Weights of a small GPT-style language model, trained from scratch on English Wikipedia.
Size: 15 layers, width 384, MLP 768 SwiGLU, 23M parameters.
Architecture: LayerNorm before each block, rotary positions, no biases in attention or MLP, untied embeddings, normalized queries and keys.
Training: a variant of Adam for these matrices, 444M tokens.
MLP neurons of a small language model. Each row is named by its layer, matrix (gate and up: input weights) and neuron, and shows model dimensions 80-207. Each number is 50 + 15 x the weight over its row's rms, rounded and kept within 0 to 99. A neuron's up and down rows have the sign that makes its largest values positive.
Before each neuron's rows, "fires on" lists the tokens most often at its 100 highest values on Wikipedia text that the model never trained on.

fires on: " and", ",", " or", " to", "-"
L12.gate618:50 38 46 41 51 19 38 42 55 41 56 18 49 54 36 29 41 44 15 39 47 44 47 56 60 41 53 35 54 38 46 55 29 31 33 56 51 34 40 62 49 79 29 57 64 59 47 50 38 38 44 48 38 52 79 52 69 62 65 38 36 38 39 57 79 45 26 35 42 56 63 40 47 69 88 64 24 32 60 81 50 55 53 53 46 38 38 52 47 64 36 44 41 51 39 54 69 35 62 71 59 35 42 48 42 69 79 45 30 69 54 35 39 60 44 38 56 18 55 26 66 76 61 48 56 47 27 53
L12.up618:71 38 42 61 48 52 36 39 57 40 72 45 45 34 56 63 40 41 57 17 26 47 49 48 33 67 52 30 33 64 45 42 58 51 34 65 53 53 75 69 48 44 75 38 48 34 28 49 75 61 45 44 63 26 60 57 53 10 65 53 42 50 36 65 57 55 47 49 46 27 61 70 46 57 59 77 44 21 52 51 63 42 55 66 47 29 37 48 21 57 55 29 54 46 51 53 52 54 80 45 37 30 68 53 54 44 68 50 52 51 54 66 45 60 36 47 62 46 72 30 40 76 63 36 57 53 35 48

fires on: " design", " meas", " architect", " Mark", " Architect", " project"
L5.gate423:23 74 32 31 56 26 62 39 55 44 34 41 53 65 49 42 28 14 27 19 54 74 40 52 28 53 72 54 33 54 36 19 68 22 45 83 20 43 62 60 58 43 31 64 22 72 34 54 37 64 17 63 19 74 66 49 51 55 43 51 40 59 56 71 45 41 54 70 61 40 49 40 24 42 42 38 51 39 63 40 74 74 52 69 50 67 37 60 60 51 24 36 53 31 48 53 60 40 42 29 65 75 49 43 60 32 41 56 42 52 30 56 54 58 29 47 55 33 39 65 33 22 54 61 66 50 48 52
L5.up423:46 47 51 49 75 28 49 39 32 46 66 45 58 54 51 33 51 33 37 30 27 43 67 40 56 75 51 46 42 81 29 33 69 43 21 61 42 58 71 46 38 63 38 54 35 55 48 36 85 60 26 72 27 64 38 62 42 50 60 32 56 55 67 62 61 46 47 63 57 32 42 93 37 57 54 18 44 64 70 18 77 49 33 87 50 61 39 58 67 41 45 42 72 37 58 57 51 41 70 27 60 41 49 47 53 47 37 57 48 63 10 47 65 87 36 48 34 38 46 55 45 35 31 52 62 64 59 39

fires on: "-s", "-w", "-S", "-C", "-B", "-G"
L6.gate596:29 37 58 51 74 50 58 41 34 56 67 51 58 56 18 51 48 42 71 48 67 67 33 54 42 38 46 22 48 51 64 52 51 53 70 39 21 52 37 44 82 53 69 37 38 34 47 49 03 44 61 61 51 60 34 65 48 36 64 76 63 75 48 58 56 42 66 48 52 66 53 38 40 38 36 61 48 30 51 58 44 34 59 54 41 47 26 40 31 54 58 34 75 47 42 46 58 12 48 62 42 80 44 43 45 31 57 47 46 60 45 38 69 58 55 62 17 62 31 36 44 25 56 68 61 32 54 52
L6.up596:38 44 84 42 63 49 73 54 49 50 48 49 60 49 30 53 49 69 66 45 60 36 28 54 45 42 45 16 44 56 76 83 39 50 91 30 46 48 35 53 66 48 70 27 49 32 56 35 48 40 76 14 54 49 44 59 37 44 66 74 69 47 58 46 65 55 52 45 65 65 43 44 78 42 54 56 52 50 57 18 53 31 82 40 55 27 58 40 40 48 59 45 46 29 57 58 55 38 54 55 27 67 72 47 76 38 41 40 49 56 41 58 48 41 46 63 22 59 31 12 14 33 50 65 88 30 50 37

fires on: " national", "ational", " architect", " Architect", "ivate", " collect"
L4.gate99:33 34 48 22 84 29 67 55 57 64 59 24 55 68 42 38 44 34 29 58 42 17 26 42 36 67 38 18 40 55 51 30 31 49 49 69 46 53 44 78 54 23 62 40 37 50 59 42 41 18 52 47 29 55 50 33 45 48 47 19 47 46 22 58 44 58 64 38 63 48 47 36 39 25 57 22 27 36 53 49 80 60 31 79 54 70 06 68 35 57 31 40 68 61 45 39 68 48 64 46 64 59 68 41 43 42 41 78 62 22 42 31 49 75 61 76 39 34 67 42 47 41 48 72 68 49 79 65
L4.up99:41 34 68 19 75 24 50 41 47 61 44 38 38 52 38 52 46 48 31 50 48 30 23 24 49 63 38 30 54 73 68 50 36 43 38 73 45 64 46 61 71 39 44 48 19 49 59 34 61 25 57 50 19 41 33 67 36 49 26 36 32 43 31 48 37 47 73 36 57 48 52 60 43 46 56 46 44 38 37 49 77 49 38 66 45 66 30 65 35 52 55 27 79 55 59 44 65 44 72 57 54 49 62 54 60 43 30 77 65 17 30 49 74 68 59 62 46 39 52 58 48 53 39 55 68 49 76 69

fires on: ",", " that", " and"
L9.gate668:44 48 28 65 41 49 50 49 64 36 34 42 61 68 33 47 41 15 42 60 59 68 52 65 40 65 37 25 45 37 15 69 57 56 51 20 57 58 37 64 43 50 52 28 72 43 46 61 53 54 88 48 29 41 58 34 75 40 74 34 49 74 57 72 45 74 76 71 64 41 43 31 36 66 44 47 38 52 46 79 32 61 37 30 63 51 70 52 36 54 26 40 62 43 08 46 49 39 32 74 22 59 29 63 25 57 41 50 75 64 50 07 42 41 52 63 66 25 65 39 21 55 29 41 35 30 34 58
L9.up668:50 47 35 76 31 64 49 42 54 39 14 27 70 39 56 40 36 34 45 20 50 69 21 61 44 70 66 40 25 55 43 74 71 41 66 36 56 53 45 38 44 47 46 56 51 46 56 38 79 47 74 56 24 48 41 44 73 63 59 41 43 74 19 49 75 54 79 83 57 63 39 46 38 66 45 57 37 47 46 30 20 63 53 55 44 44 65 27 50 41 41 44 70 52 36 49 40 40 72 71 38 66 18 49 51 47 57 26 73 47 62 39 45 50 52 28 51 68 44 46 30 68 44 31 61 58 40 50

fires on: "-c", "-d", "-C", "-B", "-D"
L6.gate204:49 35 66 71 50 53 87 77 46 43 49 48 43 57 52 42 33 63 87 52 61 37 29 57 52 18 42 29 23 48 59 63 35 36 76 35 39 40 30 65 83 38 54 50 31 75 52 31 44 55 81 18 58 57 72 41 44 67 42 72 42 62 29 42 68 46 43 48 50 40 62 47 66 46 32 62 47 23 35 59 49 52 35 36 49 50 61 40 30 59 74 62 68 25 72 09 26 60 59 76 24 70 63 73 48 39 54 45 41 65 28 51 60 50 64 50 27 57 53 48 47 42 62 63 46 52 66 46
L6.up204:32 51 51 47 59 57 55 41 44 38 50 51 56 55 45 37 23 35 73 66 90 52 33 48 30 34 65 20 28 52 66 62 55 63 67 10 44 59 61 35 71 48 56 52 33 53 40 55 24 39 71 31 45 72 55 35 54 81 35 52 54 61 51 60 61 37 59 19 69 48 84 37 55 39 14 47 24 33 51 29 67 68 42 54 57 59 60 38 35 79 62 29 57 39 46 42 44 37 46 47 53 88 55 75 58 56 50 58 46 92 49 31 61 32 66 66 31 34 49 50 38 48 44 74 45 26 58 57

fires on: " there", "ib", " et", " Te", " There", " Slov"
L7.gate29:41 51 55 56 46 28 43 54 46 48 45 52 52 64 36 50 61 48 35 60 31 46 32 57 24 73 21 72 63 31 37 39 62 85 61 50 35 07 43 44 56 57 53 45 37 61 52 39 34 43 46 41 47 43 55 41 53 54 38 47 50 47 29 26 33 37 71 15 56 58 42 59 34 38 44 27 72 71 45 63 41 66 80 44 54 29 13 53 35 68 59 31 50 38 58 44 66 33 44 59 59 45 62 38 65 45 49 20 36 38 50 20 60 82 48 63 14 54 70 32 60 35 36 60 83 32 29 61
L7.up29:58 48 56 74 32 54 45 70 74 40 73 47 62 43 62 61 52 31 58 63 54 41 32 55 31 36 71 73 52 60 57 52 55 55 43 31 33 06 51 40 51 69 69 36 61 85 50 68 62 44 38 50 66 47 45 55 38 47 40 64 21 61 32 24 27 78 64 16 69 34 25 68 36 54 32 39 48 83 44 69 16 67 89 37 49 25 62 52 43 49 74 44 47 32 60 44 70 48 46 52 46 53 68 26 63 36 61 15 41 46 77 39 30 85 55 47 56 69 63 35 64 46 36 37 64 26 54 45

fires on: " early", " result", " debut", " late", " special", " fav"
L4.gate439:45 47 46 58 30 53 52 57 30 63 48 26 66 72 73 22 23 66 54 62 58 40 27 21 64 59 40 42 52 37 48 54 69 65 55 42 64 42 35 58 47 43 50 64 71 56 50 46 57 48 80 35 63 47 43 44 54 32 39 48 47 46 54 30 40 30 71 31 71 44 48 35 57 30 72 35 50 49 54 36 55 58 62 23 59 48 42 72 34 67 66 43 39 39 51 57 30 48 43 49 39 81 53 51 35 38 73 43 67 33 59 62 59 42 66 49 71 66 58 65 26 58 66 44 75 51 50 38
L4.up439:49 46 27 58 30 76 28 52 19 53 48 43 66 54 84 36 50 60 55 59 42 26 36 35 71 44 56 40 48 35 74 76 68 27 70 36 47 64 28 54 36 56 57 57 57 82 65 58 79 60 66 47 45 48 42 59 42 24 53 51 51 45 43 23 38 47 60 48 54 60 45 47 64 47 69 57 57 52 37 37 40 65 70 45 57 63 66 59 30 49 54 49 35 38 57 49 19 51 67 30 59 56 70 20 62 32 52 51 54 43 68 79 52 46 52 56 69 67 45 49 16 53 58 39 66 58 62 38

fires on: " has", " had", "resp"
L5.gate19:60 57 38 57 36 61 50 58 32 64 50 50 29 38 59 60 35 45 25 37 61 65 43 18 51 58 46 38 62 48 67 67 47 65 62 42 59 62 49 51 83 38 57 27 52 56 30 38 49 41 54 42 43 22 39 41 49 47 44 58 40 51 75 45 40 34 63 68 78 55 56 73 43 64 40 69 52 54 37 58 45 33 56 35 37 29 24 43 28 70 54 45 53 78 57 20 57 45 39 55 67 35 58 25 63 37 63 29 77 62 53 69 51 54 46 64 76 41 63 40 43 39 36 70 70 67 65 37
L5.up19:76 57 44 50 24 31 60 40 43 52 41 48 34 16 46 51 38 50 37 43 64 73 53 37 46 56 43 48 55 64 67 86 43 50 43 44 54 85 54 64 53 51 50 38 36 90 47 40 79 73 41 62 57 27 18 67 42 46 62 58 53 51 54 39 30 33 42 50 67 61 49 76 44 55 30 74 57 63 35 58 52 45 35 25 27 29 46 61 30 47 56 58 30 54 57 40 78 47 35 66 55 22 70 46 57 42 37 28 71 70 78 54 77 72 23 67 79 33 58 49 34 36 46 57 57 67 41 43

fires on: " time", " life", " report", " Com", " investig"
L5.gate152:40 27 48 53 46 55 45 55 49 99 54 47 34 56 38 48 62 27 70 60 61 36 32 41 36 52 45 63 62 33 51 30 56 74 59 56 51 46 54 59 55 44 46 66 63 18 35 73 51 46 67 77 50 61 73 70 43 38 28 39 44 12 54 72 54 36 39 52 61 63 66 54 48 48 29 30 67 54 35 57 39 24 53 58 84 66 71 67 56 31 42 56 55 51 44 71 41 38 49 62 94 67 50 54 48 52 68 72 65 59 67 38 34 53 70 53 60 66 10 34 39 39 60 53 37 21 41 39
L5.up152:53 41 45 55 42 47 48 48 74 71 61 42 43 31 44 71 34 33 48 67 52 36 30 22 60 68 51 63 41 43 24 32 49 48 66 48 45 47 45 41 65 38 51 45 47 65 69 68 41 36 56 36 56 27 44 46 52 43 47 29 47 42 68 55 34 37 66 51 78 60 45 70 67 44 39 44 64 52 30 41 35 50 58 32 60 55 00 64 39 40 71 52 65 40 61 80 56 17 49 33 38 49 42 49 51 78 64 56 40 77 42 41 21 51 41 45 40 43 40 16 64 30 49 24 53 35 63 33

fires on: ",", ";", ");", ".", " and", ".,"
L12.gate564:37 46 43 63 50 42 57 30 65 50 46 60 59 34 58 21 61 38 56 50 50 63 45 41 59 46 56 42 39 24 64 26 47 49 52 46 32 59 58 59 15 57 54 40 55 48 78 38 50 03 50 67 54 66 62 46 64 45 52 29 34 38 73 58 46 73 64 43 38 48 51 53 57 58 56 55 46 52 43 42 38 46 53 67 52 42 32 29 02 65 24 38 71 54 66 64 50 53 48 22 40 56 71 54 45 61 47 58 22 41 56 32 46 47 61 63 62 49 70 39 53 56 62 70 75 33 12 56
L12.up564:57 64 46 57 43 41 33 51 41 41 57 31 39 43 47 46 46 60 78 43 34 36 56 65 77 66 50 55 29 26 50 24 84 59 44 54 37 38 81 91 34 51 64 58 41 35 50 72 53 50 62 43 49 54 56 50 73 33 41 63 24 75 56 50 64 65 40 54 56 26 68 46 58 45 54 62 38 58 49 36 58 63 25 68 41 30 49 74 70 72 37 34 62 69 48 48 71 57 46 47 44 46 84 40 63 51 35 51 37 58 69 53 23 44 60 50 43 48 56 83 34 50 60 39 58 41 52 66

fires on: "-s", "-l", "-M", "-e", "-R", "-S"
L3.gate470:31 43 68 43 78 53 51 49 62 57 51 51 49 65 33 43 43 56 51 67 70 56 49 47 02 56 49 40 42 51 53 73 33 19 48 36 54 31 65 37 54 46 69 35 39 60 54 51 22 26 65 55 30 75 78 31 75 49 61 42 63 62 51 58 60 47 50 24 32 34 54 61 84 19 66 54 38 36 63 50 73 33 31 71 48 76 46 25 28 69 54 20 63 20 60 50 62 40 52 74 41 67 51 46 40 63 55 26 60 50 20 34 77 66 63 64 39 38 58 35 58 65 40 52 53 62 33 75
L3.up470:54 64 69 49 71 39 61 55 45 78 52 50 48 55 54 54 59 42 54 49 64 66 52 58 24 20 43 32 47 65 77 96 42 27 65 42 37 43 56 56 36 56 51 19 43 71 50 35 44 45 49 60 33 56 48 49 60 41 54 59 68 69 42 41 50 40 47 33 40 46 62 56 67 42 56 79 30 51 54 39 48 51 46 45 52 52 65 38 39 42 88 42 55 34 52 31 31 50 75 56 34 53 64 47 74 55 57 43 83 63 44 71 64 55 60 61 54 47 35 30 45 27 40 39 58 53 40 67

fires on: " leg", "orm", "ral", "ront", "ior"
L4.gate736:72 43 73 25 38 51 73 39 57 99 47 21 75 60 44 49 56 44 57 54 30 60 53 44 37 38 58 76 54 37 55 43 69 35 38 39 75 19 43 93 28 42 36 74 44 51 20 33 67 46 82 59 41 41 52 69 71 50 56 51 64 45 70 59 63 52 50 21 52 46 55 47 25 58 04 40 56 61 49 67 42 64 63 66 51 50 31 75 52 52 60 56 64 68 70 57 39 69 50 51 43 54 34 43 47 54 25 35 45 50 68 52 57 50 47 35 56 31 58 43 71 60 41 34 51 35 52 71
L4.up736:30 32 98 54 29 46 57 73 46 66 31 36 66 38 53 43 47 45 51 53 50 62 60 47 34 50 42 46 48 48 61 36 79 34 68 56 40 42 44 36 58 51 47 42 31 36 65 29 64 65 63 74 27 54 37 65 45 34 36 46 53 48 83 57 63 38 61 47 72 52 57 61 41 28 65 61 43 43 47 55 35 74 37 58 52 60 62 66 50 36 67 46 74 53 74 05 40 83 50 23 35 57 65 27 90 88 42 45 41 44 44 36 59 58 53 48 47 56 68 41 39 67 46 48 42 60 76 48

fires on: " there", "|---|---|---|---|---|\n", " att", " what", " There", "|---|---|---|---|\n"
L6.gate239:22 40 46 40 60 42 61 37 60 50 52 51 66 65 78 43 43 21 43 47 21 46 46 48 14 58 35 59 33 51 55 51 49 91 71 39 58 30 27 44 62 59 39 58 27 78 56 54 22 33 56 60 69 40 46 23 32 61 44 39 45 63 60 35 47 52 59 37 56 48 45 33 06 68 70 58 54 49 31 39 47 56 62 51 46 25 61 73 48 56 16 56 63 64 52 32 52 39 49 70 51 66 38 08 56 57 54 13 36 43 50 35 48 53 43 86 47 46 40 44 35 34 53 54 44 34 53 64
L6.up239:30 06 51 72 38 58 45 26 42 55 50 19 74 64 89 38 62 24 54 41 22 30 44 52 43 36 45 58 44 27 65 42 43 57 80 37 53 38 36 23 39 74 42 50 57 82 64 47 54 46 54 58 56 52 20 33 45 35 58 32 37 59 47 13 34 68 51 42 40 58 24 57 23 58 47 56 55 54 18 51 63 61 51 44 36 39 67 63 64 32 46 61 83 49 57 13 38 60 53 36 48 63 16 12 77 32 61 40 56 53 48 45 71 87 28 59 57 41 42 48 56 24 45 52 64 49 59 52

fires on: " form", " design", " development", " inst", " architect"
L6.gate29:40 49 36 30 67 36 66 78 58 52 36 60 36 83 49 31 23 38 40 51 45 54 68 41 61 74 39 40 31 51 36 44 44 47 68 61 67 48 67 75 48 39 42 54 57 41 55 40 42 39 35 54 33 58 46 58 63 53 38 39 41 61 67 56 57 77 67 67 27 24 46 38 81 22 69 68 42 46 58 47 34 47 40 65 37 61 45 55 26 32 55 31 52 38 29 60 39 48 62 38 78 96 48 78 57 56 58 60 68 22 38 29 48 58 42 58 15 03 57 56 58 47 35 48 57 41 67 24
L6.up29:71 58 35 63 46 38 54 55 55 45 56 65 51 54 54 44 25 48 32 44 44 37 72 41 61 52 32 36 43 47 54 58 44 37 58 73 50 62 63 48 50 55 51 63 32 72 61 33 58 50 39 47 25 64 30 85 43 63 38 08 53 65 58 51 54 68 48 59 14 50 35 57 66 47 43 50 41 49 50 27 54 69 52 54 45 77 61 39 20 37 67 47 77 62 49 62 29 59 88 46 74 75 60 79 82 58 43 58 61 55 24 49 46 75 72 63 13 26 56 32 65 26 33 36 81 34 66 15

fires on: "ing", "at", "ang", " cat", "ot"
L12.gate543:43 69 52 70 19 57 76 46 57 24 51 33 59 60 52 27 69 35 46 75 23 31 72 55 64 53 56 45 41 20 31 61 61 56 48 54 36 45 37 41 38 59 37 73 55 42 44 56 21 54 44 38 50 47 59 40 58 35 63 75 31 60 66 62 37 57 49 35 38 44 52 49 49 81 47 54 66 51 41 72 40 54 35 41 22 20 35 68 45 67 28 49 51 45 23 42 55 56 65 45 40 45 74 26 54 46 39 44 66 50 82 49 52 30 56 19 44 30 56 24 51 56 37 65 56 79 43 44
L12.up543:79 46 51 33 20 43 50 49 26 33 37 40 74 40 55 13 59 40 50 87 23 08 68 65 69 61 60 39 43 43 59 41 67 39 50 63 39 62 74 26 38 46 45 49 54 77 63 50 36 64 45 54 70 32 48 35 44 44 46 56 44 55 41 63 69 62 46 55 48 62 64 29 61 66 28 51 71 50 40 56 55 47 40 50 25 32 50 58 60 63 45 67 59 38 68 61 66 42 33 54 53 38 58 44 41 27 47 38 63 54 55 88 67 49 33 31 57 45 54 19 63 45 30 64 66 51 52 36

fires on: " project", " design", " architect", " techn", " Architect"
L5.gate544:62 71 47 34 85 45 56 53 65 38 38 54 43 84 54 15 15 43 20 35 39 41 48 43 39 89 45 43 27 61 39 35 42 40 54 64 44 66 62 49 38 38 45 37 68 75 63 25 63 59 57 78 43 42 65 53 50 33 31 31 51 59 53 86 45 36 39 41 41 52 53 35 33 39 55 43 56 53 60 43 32 73 44 49 31 39 47 72 32 40 45 45 64 57 41 38 52 56 56 41 52 78 64 25 62 41 52 41 53 35 38 59 55 56 44 74 24 34 48 27 82 33 37 61 39 70 64 65
L5.up544:55 73 46 17 66 43 61 67 44 41 41 62 42 65 47 22 27 58 26 33 36 23 46 40 56 66 37 55 37 61 38 38 36 39 61 65 44 66 58 34 30 44 56 63 68 65 63 38 62 60 52 65 29 54 65 44 52 47 47 30 24 59 51 85 39 45 65 47 42 59 54 37 40 42 53 30 76 29 56 25 47 69 45 65 43 49 58 58 32 37 36 55 84 37 33 48 53 56 61 63 64 57 55 44 60 56 51 56 49 28 28 51 65 64 44 66 27 33 24 47 68 51 56 62 49 72 73 68

fires on: " cont", " there", " att", " There", "There", " dec"
L5.gate750:05 54 40 51 38 54 53 53 68 58 57 52 61 63 57 51 67 52 38 55 39 28 43 41 47 58 47 64 29 39 48 64 64 59 75 69 43 32 53 44 62 48 14 49 71 55 65 73 36 06 59 58 69 42 57 21 88 33 34 65 58 76 68 33 37 64 57 40 57 50 54 64 31 57 45 52 40 59 34 45 49 64 69 38 35 30 41 64 52 41 47 38 44 63 52 24 57 91 63 46 40 88 53 21 72 28 67 57 61 60 24 39 44 49 57 68 70 37 57 47 66 55 19 71 58 49 81 55
L5.up750:49 41 25 64 38 41 43 60 67 48 73 41 56 43 52 54 72 26 57 61 29 24 44 53 65 45 47 51 30 48 75 68 50 63 58 65 61 38 57 22 41 61 38 47 64 83 59 65 43 37 51 78 52 36 32 56 73 53 39 65 48 55 39 03 29 60 39 36 47 54 46 37 30 55 43 61 49 63 35 21 31 73 56 67 46 41 72 64 56 27 62 57 48 55 66 32 64 90 60 45 62 60 42 40 62 23 65 35 71 71 22 37 49 56 35 70 70 52 30 34 76 32 40 75 59 39 57 48

fires on: ",", ".", ":"
L9.gate211:23 67 39 70 34 55 30 45 43 54 69 38 51 65 57 45 49 49 66 69 44 50 19 41 48 48 76 51 63 71 54 24 72 65 47 76 49 18 48 43 63 65 35 62 54 44 60 52 34 50 67 52 67 49 52 61 55 38 38 49 43 68 36 62 27 81 33 28 61 66 27 92 62 28 54 43 59 41 42 44 65 38 36 78 47 49 15 59 26 49 35 45 65 64 27 54 81 62 55 64 20 89 58 37 50 57 52 67 51 50 49 16 53 65 64 60 32 34 64 64 56 38 36 58 50 66 11 60
L9.up211:37 65 16 63 30 38 41 78 39 41 60 66 42 35 55 59 64 57 68 52 62 51 42 28 41 71 53 72 59 38 70 35 46 65 67 23 30 37 49 33 51 66 46 63 63 45 52 58 73 48 30 48 52 72 41 61 57 76 48 86 33 67 27 70 79 35 38 52 68 47 64 61 27 45 22 45 37 85 74 17 45 27 44 64 53 28 10 53 42 29 38 49 48 97 36 56 78 53 56 75 86 66 50 20 64 45 29 23 25 51 79 30 41 59 41 31 46 48 41 46 61 44 43 58 32 43 30 60

fires on: " Slov", " contract", "ez", " foreign", "iger", " international"
L4.gate574:60 30 48 50 40 47 34 38 47 45 48 56 46 70 67 50 79 46 61 67 68 52 23 31 53 36 26 59 36 31 50 45 47 34 53 30 45 51 35 80 73 47 42 84 59 46 47 31 43 42 90 37 61 10 32 56 44 48 42 49 37 42 34 54 44 45 49 16 58 91 83 56 50 30 47 63 67 58 46 55 34 68 84 39 31 38 20 55 26 45 33 69 41 45 69 36 53 60 49 70 74 54 50 55 56 18 21 57 38 85 51 58 49 53 57 45 39 91 48 41 71 60 54 24 42 62 38 39
L4.up574:25 40 32 56 51 48 17 60 58 18 41 33 34 55 88 58 66 44 70 88 63 60 38 37 72 53 82 50 79 63 23 47 45 35 35 31 49 58 52 39 25 29 46 46 47 53 41 19 67 56 71 65 58 46 41 65 47 68 37 45 53 48 45 70 48 09 49 44 72 81 56 54 53 49 66 73 57 79 42 35 58 37 60 43 51 47 19 49 37 49 66 46 11 52 50 42 48 47 46 50 77 32 78 51 46 44 70 20 43 62 48 42 70 58 52 49 39 61 46 59 62 60 69 52 32 79 48 50

fires on: " ass", " period", "ipp", " average", " Pat", " very"
L4.gate227:53 64 52 53 56 22 51 45 66 59 31 07 87 45 49 41 44 51 56 58 28 29 61 38 53 64 43 68 71 48 54 46 44 30 48 55 40 20 44 78 46 41 75 48 56 44 47 49 45 47 42 67 58 66 64 55 39 37 50 36 59 41 60 74 60 42 76 39 56 36 59 44 45 36 36 48 67 75 47 44 46 35 22 47 63 56 55 84 40 47 51 39 57 48 38 69 73 51 67 32 62 42 39 23 37 60 47 52 60 42 35 33 38 29 50 59 54 55 51 15 57 41 44 44 70 35 61 38
L4.up227:64 29 50 50 58 12 39 62 10 42 34 42 68 35 62 58 66 67 56 31 28 35 29 42 57 60 56 33 33 60 75 57 47 40 33 47 44 17 33 40 51 49 99 44 25 49 48 44 82 69 21 58 41 70 59 59 40 35 48 48 66 36 52 57 60 56 55 33 53 46 57 55 38 42 43 56 76 79 50 54 66 48 28 59 55 57 74 38 50 47 46 76 49 52 39 55 75 49 72 45 58 56 58 39 37 58 43 35 46 36 29 53 43 41 61 50 43 58 35 06 43 41 60 53 54 60 72 57

fires on: " had", " has", "rew", "gan", "rown", "field"
L5.gate254:38 41 66 44 33 42 65 70 66 52 25 51 43 84 44 62 61 43 61 20 68 64 64 32 39 58 60 52 16 48 36 69 60 67 55 47 66 54 39 35 78 53 65 57 37 37 51 24 48 53 37 74 43 19 50 52 45 44 47 45 44 11 57 39 66 39 56 22 49 58 56 38 29 51 54 48 50 20 37 72 57 43 44 31 15 50 16 52 18 62 40 58 62 49 56 29 67 66 16 75 22 46 42 48 61 57 38 36 43 58 44 23 65 48 59 64 58 36 39 78 57 61 53 41 66 20 25 39
L5.up254:61 46 41 36 10 45 50 62 19 36 38 44 22 49 41 64 76 63 48 22 59 77 67 28 45 37 47 52 56 73 62 73 41 59 56 56 58 74 51 75 43 86 42 62 29 67 42 47 66 64 41 57 71 29 50 62 46 62 42 59 51 53 42 24 58 19 46 41 63 56 56 65 14 57 45 50 60 53 38 72 40 60 63 30 22 33 44 26 13 22 44 65 37 44 58 53 42 64 46 58 29 37 66 47 74 35 54 45 39 55 78 42 51 65 55 52 83 43 50 58 35 29 46 78 28 36 32 50

fires on: " Man", " Minister", " man", " architect", " Architect", " Ben"
L5.gate483:90 85 57 20 44 53 60 33 35 52 35 54 39 59 51 38 48 47 31 61 44 68 37 31 47 69 64 35 39 70 56 42 49 39 64 58 24 63 61 43 48 71 23 57 28 55 39 36 48 31 43 64 40 58 71 46 52 40 11 38 45 60 57 69 39 56 70 36 42 36 25 60 46 53 41 38 63 84 70 44 49 36 55 48 42 51 46 82 66 29 61 48 60 50 48 53 40 29 33 44 61 74 63 74 71 49 79 61 38 64 36 69 60 40 18 62 32 30 64 42 48 19 48 58 58 49 34 86
L5.up483:78 32 60 09 62 39 41 47 75 44 47 42 39 62 56 43 73 26 21 45 58 46 30 53 43 64 58 44 51 58 49 34 48 38 45 44 72 73 80 53 48 55 22 44 44 58 52 58 44 56 79 66 20 60 63 48 63 17 50 45 29 43 40 71 77 47 67 77 72 45 41 66 25 62 40 26 72 42 64 51 75 60 58 47 51 22 40 45 49 49 46 61 57 41 56 39 58 14 31 50 76 63 88 35 65 52 78 41 61 37 50 42 62 61 62 34 53 51 54 49 59 54 67 41 43 52 58 39

fires on: " Rock", "ock", "ck", " rock", " cover", " Pop"
L6.gate761:33 55 38 49 88 83 55 17 61 52 35 66 35 61 69 50 34 23 36 69 58 59 34 54 53 50 70 58 37 48 50 15 62 41 45 75 49 81 37 45 55 52 17 35 69 36 65 57 21 35 58 71 54 60 62 55 61 81 68 64 29 60 29 35 66 26 16 68 53 32 62 42 54 79 45 32 60 42 49 63 74 64 58 50 39 53 63 32 48 51 57 44 59 52 26 44 58 49 25 41 48 57 51 65 37 42 48 49 23 35 80 36 42 46 44 50 55 58 49 59 49 68 33 69 44 35 45 26
L6.up761:49 52 35 82 64 75 42 61 36 45 28 43 36 63 59 44 66 17 18 49 68 56 20 46 50 51 77 46 41 65 41 46 61 59 53 47 60 71 34 24 64 53 23 36 38 54 68 33 35 60 43 43 52 49 54 53 36 49 52 72 41 71 29 17 30 52 43 66 55 49 64 42 66 69 57 44 78 49 74 63 77 55 39 45 40 57 67 32 71 50 59 38 64 38 66 52 63 66 43 74 57 61 57 87 58 47 58 41 44 40 74 58 52 47 38 46 65 37 43 53 76 52 05 77 55 34 51 46

fires on: " and", "at", " result"
L12.gate147:59 78 60 56 42 49 71 52 48 37 45 42 54 67 40 25 65 66 46 42 44 30 46 38 40 48 49 53 38 43 23 62 70 71 60 52 39 43 26 74 25 62 25 39 52 71 56 63 58 62 82 18 48 42 42 48 43 36 51 60 61 58 38 42 32 52 44 64 50 61 47 32 57 45 49 79 66 67 65 65 51 80 55 35 59 35 60 72 52 61 37 48 62 54 32 75 46 28 62 48 43 52 55 32 28 60 48 40 59 63 61 60 38 50 71 59 54 31 53 41 60 54 55 45 46 71 37 72
L12.up147:51 67 43 59 44 47 33 13 73 46 50 31 61 52 54 43 57 30 73 71 28 16 49 48 56 59 46 39 59 66 30 83 56 32 66 36 51 51 50 70 41 55 28 56 51 76 55 43 74 24 42 25 47 78 39 46 64 39 48 46 69 62 49 49 40 77 54 84 54 55 50 53 46 31 48 77 72 34 24 58 53 40 40 57 20 48 62 54 47 28 38 38 31 29 46 68 33 30 48 58 56 48 41 43 42 48 71 44 57 53 51 46 46 32 69 33 60 56 45 77 67 77 62 39 37 58 63 23